{"num_hidden_layers": 13, "intermediate_size": 640, "lr_mult_o": 1.5, "beta1": 0.9, "train_tokens": 266200000}
MLP neurons of a small language model. Each row is named by its layer, matrix (up: input weights) and neuron, and shows model dimensions 64-159. Each number is 500 + 40 x the weight over its row's rms, rounded and kept within 0 to 999. Numbers have three digits each.
After each neuron's rows, "fires on" lists the tokens most often at its 100 highest values on Wikipedia text that the model never trained on.

L6.up135:475600543551509514484539483553461551510525542468531468510514510539496512499576442453479497493450511509473519452555476569473493549548527477506500502450478451454532530579519487487563457494505536520553431452516455489556467560520563506504484466510548470469503489402407442499507559479469545530
fires on: "\n", ")\n", ";\n", ");\n", "\n\n", ".\n"

L4.up526:472508507431509504494514488555499526576465524520477535578480492483422547517511552495463510590460561501510523493454530500455480480454475525533481510536448549487466536492520492566506530472418478439462478532540541486529519511462445499496498458500529560491554504459404595517413482520399518438
fires on: " to", " against", " for", " the", " in", "te"

L4.up512:530479471481425533525479452483448478526504515507577520494472562528529576520568478448540541507437519500476477501548497473493422507482550519448540529444555447567489408511439499537475576505507459505509505508531529494497505531468466512533456471413526516472445467420476528472545446495468560467
fires on: " to", ")", "8", " (", ":"

L4.up183:482470554510450472471514471436491482488493435545532428494455517488496492437546454479485500463481492573482547482511511517445518532490478485483556528431427423494471496466542505524462550532461505567549473552505497514576519522450514494507535438486501578457492452551516549490543538568543504443
fires on: " to", "ass"

L3.up515:530557507506510521571560508510398523557512543506507422469521461470466520523463465516550507530468545477422452496545602520512551471472500465521515525435475486476498501456561494555504470507471452564466477450496532573439552479491545391492412464444457510595504490499492553507482536566530506508
fires on: "i", " no"

L6.up351:534519531463498537486536502562491468528385475460428540519495550487489492468464529521580485479444455437470554531476497521526496460466494480477443514501533500532522441488486565498517544470515560525450547571487497460525464504499457507485501502512531488528537455438532553500521460573498514462
fires on: "-", "–", "oc", "in", "g"

L2.up442:571449510522538578489493508446513499516399523519492466471531505498497479504430467448494481498450467542559479463512479544553520541562533573488489504473511569440530456472564491561427544529438519486542515508545519534486451497505543518522522483503509498569440440507538495531571551528573444404
fires on: " |", " |\n", "|"

L5.up614:514479507553535535507462551490492464495484441453541497499496540494486493481476460502516555485432575462450516495484482577440533543565518575430558553480537522498483435559525425509526525571514423463477530529518434503551540445485481504493481494443492489508532514487500503442504519528508576504
fires on: " is", "\n\n", ")", ")\n\n"

L8.up287:481526450479434502440567505530478500448421520557428559542545465489477488389527484545446443484488539457543478528515530490475460468409502448484550419456526487561532492504526530469558527438509486543459538524547524501471503478497425547535504492492547502518443516465547497486512488463534489450
fires on: "–", "0", "/", "er", "ol", "-"

L5.up422:513563613481482564496500527545543516509537426513567415489566409495472511484472508487473527604446487502505510468504560549474545452540510596521481479492545583511556546498397454505487518506478472531442479517495506568501457447526445482508459476432454481507493453500516500532461478431399503512
fires on: " and", " on", "′", " of", " (", ";\n"

L5.up543:503476515494502416495500443483488509532522544368513485525467493462548474501564460515519571518481537516514505515454486501491527489512407513430545439527571507503500528457446508419557536536539413558489524506541506474474523499512514546523416582506569448563486462519519481440506501443515544555
fires on: "n", " en", "in", "en", "v"

L5.up508:521525535452503445508498536536420544532592509571508456498496531498543492491489435528438500539463517505537536504472546515473518504523482491506473459517500429555471541467454495557480590540513481430497499455506501551453537591494492559465483582557502462477500506582490536495494431500467417492
fires on: " for", " that", " Award", " at", " champion", " results"

L5.up273:513500516472529482492492432482578486547500574511458532427510399440527500475584537448503484452539537505475479546460484541525518469488562450530456450471504506543427483516490496518500501475527514515476536510449538520494490502543546583474483459550519516510449407480577538469549494455455541444
fires on: " of", " In", " in", " or"

L6.up254:570547523516427489506468516566544536540512524469517569487530486504469490504533433439582486540519514499458447583471536576488518511595531576498483526448557476476566499506529492492552486498551475542521516508505453464544518492459501522445524523471530472464502475509486522487562616585513522557
fires on: ",", "h", "k", "n", "ak"

L3.up271:476502499538544535549497456570498500578579471513478483513527512534509438534501386529563389508484502455504505525483487506510438472512462492512474477529536438534504455510407504463487459488533484472460480494486520469496490527498500439504497533505476404509543515485522552541531500491476452529
fires on: " top", " stat", "view", "ast", " p"

L6.up318:533435488497522510538519627499536555482584556448524471502520459430499516530516478475490506448548495495498472521511527542485501547532420515481474513498512519527522502414469491450446559527548445476426562480491518521515467542461480564395539528528444442514494473477581498512544514477502487509
fires on: " at", " since", " there", ":", "il", "hen"

L5.up598:525407524454487474513479501444482501484489490522524502505435494483522503486540548419496461549489582533525469509513523527563520564527558472494474556490497527479535506481517432469529528466503515417478510525414490478464537508518530465504499523544561426513519467398509465547452532452498512408
fires on: "A", "R", "P", "ight", "G", "M"

L2.up151:529572508524506457456506462585510478595435463515504439454555524517495450537493536425439570443451471457545490493521557464531444491558491612532446520467496461521478483493500501517502482497437488485466545482500556451491552490589500519464512486438526491426421500540527494460513471412483462457
fires on: "\n", ")\n", " girl"

L5.up489:462502476474498471580498548448541478448478423534525526544498561474539450500495510487459587492493494512464445548484449587479545528534537540491506524452510506515413514589474523503528532594497465444445527482532520497611550487459416498528459486490498554427597523473477544512505491463518500511
fires on: ",", "),", ")", " is", "\","

L4.up156:469521557556487469506514439479481528558540485501486521494516520453499504519458513464498478553499512495422481485527438478454595546514506465513566577555447520537463530568468457461517438432548484464481550505514527470534447435457527479491539516429517456536572491534437532456465518446513527552
fires on: ".", " (", "\n\n", ")\n\n", ")"

L5.up288:622500532493483474522472424490532478462485512428517505440500529494543415437519502555486506442546537442475517513488461581466501547494445510468544486537510458470524563527493552472501472530538489568517454548527530502589553415522516539468521524414417488557523438505539532419491517481476544467
fires on: ",", " which", " who", " and", "),"

L4.up122:454515553450448525482541455560504477458466494526546478514462461495548539560458466604568569475518559480511487492502564489511490490500495511477487509454494503514481534498530562496477530511539474509466527490468430455493436525462428508559475503527445500552474549536527500495488456530551523459
fires on: "en", "or", "er", "ed", "el", "ov"

L6.up494:477461472443537497517541460547511501553486518522501495458556469517512480464516498457505567479453471484510504538499542600479528512503507479438501429586436529540540493476464562507550463521467520567493570448511520461503475526438457483538426458510470381558513480568477499465569532470495537502
fires on: "ag", "y", "i", "g", "ig", "og"

L6.up335:512464508471569477520526444470592499470496443573471486500506511544454474537485522453459521528481481560469522519517492512512529564552489512444523487518522534427427485547476439450483528503536509489520434480438468509471531532491501461472485463518451450458591484508508552407487504501452540539
fires on: "l", "al", "el", "il", "is"

L4.up513:545456540379551480556510423474532484550454588463537510441463587473542536479483492503506473535557520492490533474474464516540468551546509454557450452444493522573503519473494443467523533468521557538469604475485522602521465579438482574504448512510489484553444528548467549455537440495516502508
fires on: " at", " |", " by", " from", " of", " in"

L6.up528:468514517478560481566561505489462515474460526517544504488361508489474522521492554507492527491516454585544473489544547510503506571435509502437534555547396417508403537518508555509483493539468461486463495553449462487543489522494483439552478455516434480469506561459550495466506515522486490451
fires on: " |", " (", "0", " Title", "ass", "el"

L8.up596:523428501460499490463513460460585427474519487542562492504549493485466537560486455517529477485453407518474532430536522546529458526416542538501445479450521473487474528547465517445447491482469568520517444499486509518568516540555525423481536526522552552479495493525448443586538458545532503486
fires on: "\n", " time", " Country", "^{", " comp"

L4.up538:467482535508519572497533481471523513560491464508432490418441512549539487437517510530554484530459489439453596493519476526497543493461471485468483422437481462495464505494535502531512527449464507512528451438560483541568495508552498456521449434488476446475486522388497478512496470493446586555
fires on: " cont", "\n\n", ")\n\n", " Pl", " ", ";\n"

L2.up496:479459490501488506511505536489564497530563465481536444494532471504526513443479422530546475491498583477557459455488406536639462448504449521544517498487494511490537410471438525532481436532544472517420494552557520584513491487500507484551491552455550502498457528518494498491550492507560442442
fires on: " rec", " took", " disc", " take", "isc", " sur"

L6.up114:494545475505415505520500439470439442538495514527486524472553520516551497519572508460470495491470512515536544491562485471458474545541524563552502546465473510421451506396553550503522526532467414502455510524436493546489453477517524480519532429495459519459486409508554531516489430540418435518
fires on: ":", " |", "at", " were", "ad", "3"

L3.up446:512522553518531491514508426536464491484523526499481524487483488530551471469506495464478460473507500439458526514527503540507505533435524514463497450542499461545459520609438502480500474501543481517535534419473518471456478467600461446519446562552587481469543518456524476591471463456467537477
fires on: " =\n\n", "==\n", "-", "ography", " \"", " place"

L5.up314:509510485525528527476537469454436427478481506501531557467448550550494547533451470469484520532446507557498457466493446501525529473515492536537496532420518523522523481485497529484489544546526493513441459545490525574545501524414491426502464462436481495535400563488557540512418440556422513474
fires on: " in", " years", "u", "res", " at", " near"

L3.up567:528524532501525560445474485444484541465544492505528525442501526453503471510500508509515489494526515496488528460465548644497532530476584486523511490503512440483496535531494518501499488489447490502437573481552491524454477465547521390517428543486370509503538504471456512500467477506453540485
fires on: " No", " no", " information", " Website", " place", ")"

L3.up25:521484462473497610479525530555501484513543494553508494501532525474461528466541505524593543550515483499484475568537494519548436502518423562456518542478465448515482448490545479552437457487552443487486507480479564515497438568519541477409491514549521499559490502452569482545514476500504573514
fires on: " r", " people", " architect", " River", "sk"

L4.up222:431505467487450488451511509492501471560549524529513543498530463477481460516528398533499491534461510495497485475536486597434557537522472560545505455515556512500428453522443535470533527484560491444448465529505419560511489540503432436548507569514451465562512520485425466503531477548438513472
fires on: "2", "0", " list", " there", " exist", "9"

L8.up56:524490491473517523499479418504508534486445473478464482496474582438551542422441572494563453502475477522459509516495472531464544566543517531548410510498494479478575438483514501450471453459496501497454501515447518492541512494464529497551464448517411517567508547523556526599462471552590502524
fires on: " /", " ", "x", " &", "is"

L4.up26:492457496507476544540509558562482416454468474502494529582500461444447500503505464450519502451420495524498532512477459430484449524469483588441493508513484484526525516539490415546577556468481482487417496486513478519514498503535455426446522452583550518501486498488524466631504487509455547454
fires on: "-", ":"

L8.up75:486592467508428461509552424495479518532499481510481444511436557534542533504561493529524509480553509546547497519533467531569484524500487467493484493496510495448495585522506559545453490457521490516537561524509411514503376487600499503595490534544514478477505513481539463426447520493520562446
fires on: " /", "iver", "ig", "fer", "ast", "end"

L5.up138:510578459453497473463537403470523486540514467472448565468566526514517484497571518433464491451468508512556526452426478455539449528525552533558567471501501524491460542523461562436472568471480526487438535514423484562462539502518505516510454573535507496534505480559506579548500537461489522532
fires on: "ed", "ted", "ied", "t", "clud", "end"

L2.up159:504540564423448529571483473522526562532549427572534469468517473542522516466465537583500463476599542453511490530486524522521475505471520540518480444530546394573428428465464490541551477424509459530466499457490503513456472532517491519485464457490487523494525436507512566525557405477460456478
fires on: " for"

L2.up111:477543479414542556503531496496525505551582536540468483529473461550576557466569480482467474493498574472521528483506520538557455503523492458473470430521478490543533503480433546506458542558526472545499604436488543513565506563494521493487415505531525472474449542570455515519458498484445511477
fires on: " Award", " Ed", " at", "(s", " from", " by"

L3.up517:490494498485487491468488477473509524464480462535509452531585517449493489517446505440536497499516467440527498446500538586508457571498495426442514408522476522597474564503483505504530495515469445504520466407511438514509522441553434462428468533581486522508501504469436524554528482492541497529
fires on: "ating", "ography", "|---|---|---|---|---|\n", "aching", "|---|---|---|\n", "|---|---|---|---|\n"

L8.up220:464482520513515513552477535546449577567480483506511513450524520439497485488546471440518518555463475541472456510504522531461524502535514536509491482495488508454534523526517466462565554531466489469438550514466428490524478475454551525504518547474558563474527601482491511504428483546506473530
fires on: " ", "m", "on", "n", "k", " Born"

L5.up32:578454422489559474506560544451521467449494465539543443472567489469511493475467562389485428496540504502519480565488490495489484486491531498521452508537431495565506514474481456545515509549497443499542512500478533524510436501476494486446511508505468580499466535519529500541510458510478506496
fires on: "ir", "y", "er", "is", "re"

L8.up120:537527493423450491483467508565494537558463476478478590415539478531498436524529470547595485510480510506473499447517550510492479471473412523460490510509491453467581553509422548484541487478458499469447578487426537528541445490519491456505471415439496463577502440477453505493543462498486478572
fires on: "0", " first", " top"

L8.up28:435559487448491540526487490514500503503474465500462428494520523512517451462557484528573508456475495501504557452530552490446468561509476519457534444514465391528513521484461513477468559479528480422458508539427480470525496450511438503521534499474577517451491510522439432515470524490503437524
fires on: "0", " sc", " the", "at", "le"

L3.up549:535472551483470536513466487528484545513546461512491564490540544489575547499481465484513576513538498542515505547490486497447507482525473518564548532435505470594499463527465571505520552493539474404520465513461503559496487487489469549502473497477498526527520463482463524347499469481439491554
fires on: " on", " known", "born", " in"

L5.up322:568529526533547528459545510531487474554468460416504535500465515494496533535541471501474591481521433497468555492500526449429542489473519519507532516462534485469521538486531477494486563441509455502582424498481467509521468516531487513453521393529477444500441484497506526532474510491565513487
fires on: "le", ":", "ure", ")\n", "ra"

L4.up514:602516507471445523532556442538511504504509481505525506561509465464512454463466481502474487559593534457473423440508498552500575534531553468484506544536539503517472496499474482458494478542516402536453550517551567518468483463477440510519493410461433455548495465560540513454470518523498436460
fires on: " who", " (", " which", ")", "ib", ";"

L4.up83:453501530410539488460543440501508523453531431556559555484461530448508538499429488533520617497473546538536537521425488498461620512576537530549565541451500504490496517516489538479473491523493472476419530536541460552481533467545484527506399505458514477507518468516489558444461486473500511531
fires on: " is", " by", "ributed", "The", "ited", " Succeeded"

L6.up577:497532496479416523473552534560449531495435510515490541562460545447515407437598443484518547509524467551489464519539512509544499530542529476502459545440449501567470524515477564493448519467438522549519569555528544563458451521472466528454523472478512548505537434457467519544480472503465511548
fires on: " W", " N", "w", " Born"

L3.up172:456450480520525507535571538583492493518540471442429507512549506425462539514480500553477480540557517563529426474508480440472492475568435540523451515451453488422477529511525416498567463493464545542462461566493521440512528523497484527458471424414525491543502469569532460463502479549470525492
fires on: "if", " County", "8", " sh", " serv", " with"

L6.up492:524533571473502515438534447514483541468576495505507516487466488458492476533522398472465514514408470535421484569553522524526598534486524495492535571485504483496462506529483550516536484509499479482533490470569495446589468439538500519511480505465529468489490428516456476476447461562549550472
fires on: "\n\n", " He", ")\n\n", " she", " who", " and"

L6.up153:519486574504547498543512596483545522547497458425521530511540542558496539455454509487515463466469546551417495481536521590513507434525514538508474495549468445586517484479443517458471491497498450480449509513445475466540514524513469545479476541533479446570521509493490463501508533505535476471
fires on: "i", "in", "ae", "ie", "e"

L8.up47:478486551478571405491515472481491530571481518569522501427528541470502459506528482579507427556537488519503518479519439555463499512491424425488469480429518495531555544505523499520518478463515489471545467489523398428467487574494476564523501534507527507530506490509479541442491593507525440468
fires on: " h", "rit", "h", "Pro", " Dist", "["

L4.up200:470507479542458500550505405590522552538526528480511569476542470492488566550589443519491521490490496468524524527496447492455470518467450494531505454528544479536503526473532499462576485427569485508505429514505516509530538521423486553458542488504561479499442500516542450535561455471520518534
fires on: "n", "v", "on", "pt", "r", "ul"

L6.up93:518585506507476533503466443536494535480516488551469537508502570478507518463538427441524467465576485567475527485465470446557493489604516504443579469423504436510473552437435531544561547446540500476455516483493512500514476528466467497501510498449495501502523483451458497457490497519538472521
fires on: " of", " to", " by", "ing"

L5.up49:544506438529537488459442526532493470485467520548446503522491472507476503491475449518423497478489470565467611508495477448495530542453464552483482497472498502495553467502535428476482461449463528538449484420505513445517504431482523477446541464474513447478472475529583524587445473542558542526
fires on: ":", "\n", ")\n", "ic", " |\n", "st"

L5.up256:523529532537581457515469569546565456542455523498481486495457521447470495472482519555517463493437562429493496555507494548521418455443416406530499510484513452578542548534497522482415441492488528577456529504560423527494544537540536452523477475442542467480480517492473519520547463493486528442
fires on: " ", ",", " to", "b"

L8.up110:522509425517508492474519479486436468431512475515474526494514581508495503516494477542506489516537480566550520557494534534402509492525578477509546529580461417545522456506515439464517511542379439517516473494481545450525514528443521504493530525478439462534500473577458571514478469510549516537
fires on: ":", "ig", "ud", "ad"

L6.up67:528491510510554431476494481538495505539467532564500469509439529532540455515553450479494484465559485564559447500475479410481545510559476519490494493473531436480569456444461561557589547547508524529472476552502518506471538553473441523495534471445457519537508388477431495548429532552503459495
fires on: ":", ",", "s", " Position", "Species"

L4.up369:545464482593562470501556538511493475502539419493461504518515528510436494533522514427501501498483518492470498581462536564478472530563535488497538540485505453487524559485552557478479517553450499495489621434464481508509495520467538528409504542490480449481434519570457525566481479447467512510
fires on: " in", " at", ":"

L5.up266:500565533478491468499491452443506481581599396466537518495565536547529464490485484503526452505478466562481483481539462444531457469450518558526531522532490492539525412603555524443523508500510474430591509502500580482508403529547450438508470470477511499482541539518474549562522512521520493461
fires on: "c", "ed", "b", "ated", "h", "ly"

L5.up594:531504530527527501471432496609479510516450494470485418455540503550536529433499535465450512493573545429524488459511511479508579493493475442487555538493481465562538492489540543528529514521463408490496441547533516546512482520493558528437526464435493512525511493547486518411436436559544479541
fires on: " ", "1", "2"

L2.up276:547549513472548552498512538484507524528419535442435439525458549541522504514476540367515502501516509479519532492528491554489565502470482502514520454528510537492491486478580438493474476508512490533473551505502556562536491497473495501465464452543495444503467457510512531472452524514525509507
fires on: " |", " both", "es"

L8.up186:474432464495504476491511480474509573496475606516446405419489537481490497479440519463434583501493498477450479570486568556563511476504524537517508495447551494582542502534530483562495552481540456494516548523468445467443474553562503483454522526563467513531526433488469517539529572521494497564
fires on: "i", "u", "a", "str", "r", "br"

L4.up387:469566534563469368511518453487501483490498518515533468532516490564484512545484455464512556565476494464509547519499556469489563490529542533469454448494454513496518492446474474533537467445448490492559417555491529544469524469489561566513549615544506406436527458469467516475462484545459526469
fires on: " career", ":", " un", "Career", "ational", " first"

L4.up103:532511539486538483506464483454488509500488585447465427515546591435546389478383502479522510542529505484443516506519419548532495540608470500595490377518553527457475541495591506455520453447582518550516472506498472493520529508447511486495482444475499445519499546398485521502532506523462497502
fires on: " |", "]"

L6.up237:558459537520536470481497471506495457545483443554462475516453473482531521554531456474450506540485508387498498552495581499496515548529447474495455439512501479544506507498505517556455463512497460554556466552457478474530523512480530511499507519458505381429503447526446535487550500482509487530
fires on: " l", "on", "j", " L"

L2.up38:409473523471439541489473474600481518546547533532439479463503428411533512512485551552472496529510480476531562475456536420495405513418457549521446522474462511534532538504459400526470514432484569543515499551486497527449485489519466487429420443499549549497550546491533562502515461470514465502
fires on: " by", " on", " at", " there", " against", " the"

L6.up301:499515471400528485473510424503535488469507448436424537512536506503503477485540546586424508579482584470551491499601518445487422528524528512525414475508505500415593570488555471596519456492460493493499533492465541507511553507513478520499548465464494453488552506506464478487492544581459488464
fires on: " sc", " with", "c", " sh"

L8.up384:478518499499447603526468531513431533525466479543519460482474504525482381492505562441486522494538528483543560535490545481514509544458485489536455568546574501489571523507524550524493501474504463521505438497522426481575453476511512493457520563365558521494576497476502491522480510569525496559
fires on: " a", "1", "ly", "2"

L8.up535:483464545502480531515494531471518524572520446544552512474571551502476523505524511541476470573531517538565571527523502522472486529513483434525507604468498474487482485471459478545496521517511509433467519504508434442492507515548419584450487483480525512509435455516478557526479490570553514463
fires on: " h", "h", " in", "el"

L4.up11:499500484477502518473575497515479512517486457485504523476513483512463444497570474477495451476621538512475565581502519476462514495502487437479465496414502505510464520508503516479520503516512414504433498445482543491532434550578503610542550479472570590482498468458564589548463472457543515437
fires on: " In", " of", " For", " for", " or", " Per"

L5.up42:496532484499563504516436461483484550505484483468571534531521520534541501494436506464508477527564483519522559426545480448564461454469454549497510474441529542534541417500443490552576538518523502568515516489437528488485526566455472435520488550399439553416522518537563507488516517514503493481
fires on: "au", " time", "-", " to", "ation", "ing"

L5.up358:501456526462455475567488469506492515581463576560533537495481498510530451544531428456438458506565463541467504473518449562466521538464479492491501483521481530565494507497510466596506462453586541445434583547456557463553470544463479544486504467470463509539486520508520529519502447503473475480
fires on: " from", " of", " to", " at", " by", " on"

L4.up382:420516502501535525538530526487411476569478489473578405462483432404492535503537464580503476528440554551514489485535494513467548481523570544499484485453421470433475448487545465547490521460497536535459478559487451470500499533469522482541524531470497499446508546510504513471483564539536421508
fires on: " can", " will", " would", " may", " to", " could"

L8.up73:424487488444470518544572487574475471518473507427559438589441439558514538486554493504539535549495528470471552550493558503496501504510520463511470475537477436441535497500438532529469465509513486485492481500439423505525507562469526508501480481478524462456505489487481590518449593544491557532
fires on: " the", " l", " act", "ab", " be"

L5.up560:489497464539476541439566434527441461498494430600549445426475503460557451491517519543461528535484513458483573458522472512467579543399541575514494571450503455558506459450478512483451520518539505455501525507495491518495424453506538458492488500482474518479561507491552461488494486541514529448
fires on: ")", ".", "\"", "ued", "”", ".\n"

L2.up342:535535479500530524545455500546444539573575509568488467527538550541503498477450460533540487520548530546485450585482515506440520460554477543524533485481570479526559566470465499493462533523489505461448546540498460520435480506461515565493445483550495526516452442452493600445589476522483555450
fires on: "ol", " Col", " vol", " Vol"

L8.up215:501484519567550529505459526533520481589570492515500430471535501458438490429540466520509588474480531425555495535539532531540477530439446504484429461514469488512464504509536509597485489491502453531444514498454517575592484546593633507488518475522480455493492450455482506491492479559445531512
fires on: " R", " ", " r"

L2.up421:492451511529477509470474525542558510558488427481546511504512531533513538528524549445493505459504478514497521538552508539472567522508456500513508527433576431529513484542533550459545548539530466474518532451559409481487529481473550468439476478428511549513492448509456453482497530493518451501
fires on: ",", " km", " UTC", "^{", " in", "Population"

L4.up443:497553562469503460499491400515493530497473503503424478432516449490512455524573502548614518534484528561511574509511532443445630514446511545474503479504482553503493545490441502475514478470481510452546511578490544496529460479491484427537541503459528446533471439506473527422467512540514541521
fires on: ".S", "ome", "al", "at", "ational"

L6.up327:442517553577431536486494415502455476616529480514499536444534437476515530480464482540449493605445432567522511519488493518468522489530483527482513568456474498495539444533456497517445509570547502484570526517451466476521494470518548447478501521511493490498500518398514572535453478515510468498
fires on: " |\n", ")\n", ")", ".\n"

L5.up450:443545523470502565418515498468533492483496510482509496451383442464542497550575474556492512420503413520476548497581477377537447558536457532512486559529527472504548439486492507475550566489523435526520499482479504464495504471485510537487443496463526518539531504496529478518475484502549481433
fires on: ":", "ern", "rd", "um"

L2.up593:570535515488526519473477580529514413513556382559516461520507579549508454527550467511513565549513454515496503489486496395528548554510541549562472550508433500518506479515496489464479566476535502399440507485488506525528509493557514518497487549510571535512476495501517571528483537445478526468
fires on: "ped", "ared", "ied", "ted", "med"

L6.up485:490542511556475497439477489588443482487491472505510459509546459543482440514529515418510440493446453484499432559500496527508518537463477528484479531455486535590500476499437540503527449513576536508501435551503533401530562542507533461440511454536461527492488477462477495597417486412521479451
fires on: "\n", " |\n", ")\n", ";\n"

L4.up380:461518432544443493519456520577445459530460608519478542605517450486448528506498456528437478548552565522463470434469499533492517556516459541540490494494503502500522475528475543511568564443464566512495511543490423500524538479460464519459490472489549474484459469471497510492452503551509558530
fires on: " the", " State", " it", " Chicago"

L4.up281:587513522435560513468481454554556577499515509497509419451489460448503556497485477452519543555543477492540525428459564465548607474518546457497505440451487543540487550451465454456537523484519526476474538520534504516519594495521500539546376452431541403521510482505474532531453536538478520495
fires on: "\n\n", " by", "ributed", " Release", " medal", " Succeeded"

L3.up366:494461534519447479559451517558528551513564515466500476474528513470471503461516525467566562536516508429497479556520479514491556529489496426469529484504490438549527510521434487489455397531463474555560506490485505568398486506528472467504508508459538518536559511490483556411505473522492520456
fires on: " with", " V", " I", "-", ".", " "

L8.up44:511566550481491479491499523502477464481571449465490426555506471537473555509485462518463553516472484569455613494518556570518444484517508477557482464501402489510494585451484491480542558459558501349432515489470501532533567471459495499498513520383506520567531495448501546522512468504466435452
fires on: " for", " on", " over", " of", " re"

L2.up210:498507507476480449492530548505452487485541420534513474543537515437564473499510503499466533513478487485452504508508522465522435475416567525505487516454569464572497482509464495451492516484548500532505483505491565549496503562472440566564572521467511545474498596490481594566507513539467438446
fires on: " took", "cted", ")", " to", " held"

L6.up149:491491544565452481468515532550519470503411420511482436424434465496534469384503561538474462553489515484493453517512501488491518450510474532490470512562469449581518568514538516501483529539480534551473446476531498495543486536520541491494513572440527521480569521492597476542470549539523541485
fires on: " \"", ".\"", "\".", "ued", ").", "."

L6.up221:574488479499497452478490411456518575519519443494505506515473470461459465517491473464457497573494471471511464518532444493522509475526495449495541573463495502507510468518469495512479486477543506526465513530527554479577483566526516549518381477489438488490575487587451545552510485526538482460
fires on: ".", "or", "y", "ip", "\n\n", ")\n\n"

L3.up395:521437576452526510596481461522486554446500547492486530491483505534548570465549470474524529474541535462493462490517512549554498466479480495504516498483460471521512536511549559533542509434516488527546447525514447476513454499429483552533443471429458511527487506401488563492532450523420442518
fires on: "born", " on", " born", " who", " age", " Died"

L6.up255:506512486480463491482497446496585478581530473561425454465507514441521457481566510469445469522455517475513528556410443467559528553493431489517483468454555525570580454464549534490518566544498429458486507459544517499503515478508564567445546479519488513535433527475505547456518471491547505470
fires on: " de", "°", " of", "2", "v", "res"

L8.up345:496531485368423496573534491504497482466447511536570428531543513459549515432444489497471552520436445544497469498513523525509478496523524446491478576463521480410486466535495503470568547489616523530521481503493489557523510538495476479490518467457483516564530534478528546482516509475485479566
fires on: ",", " to", "ich", " known", " and", ")"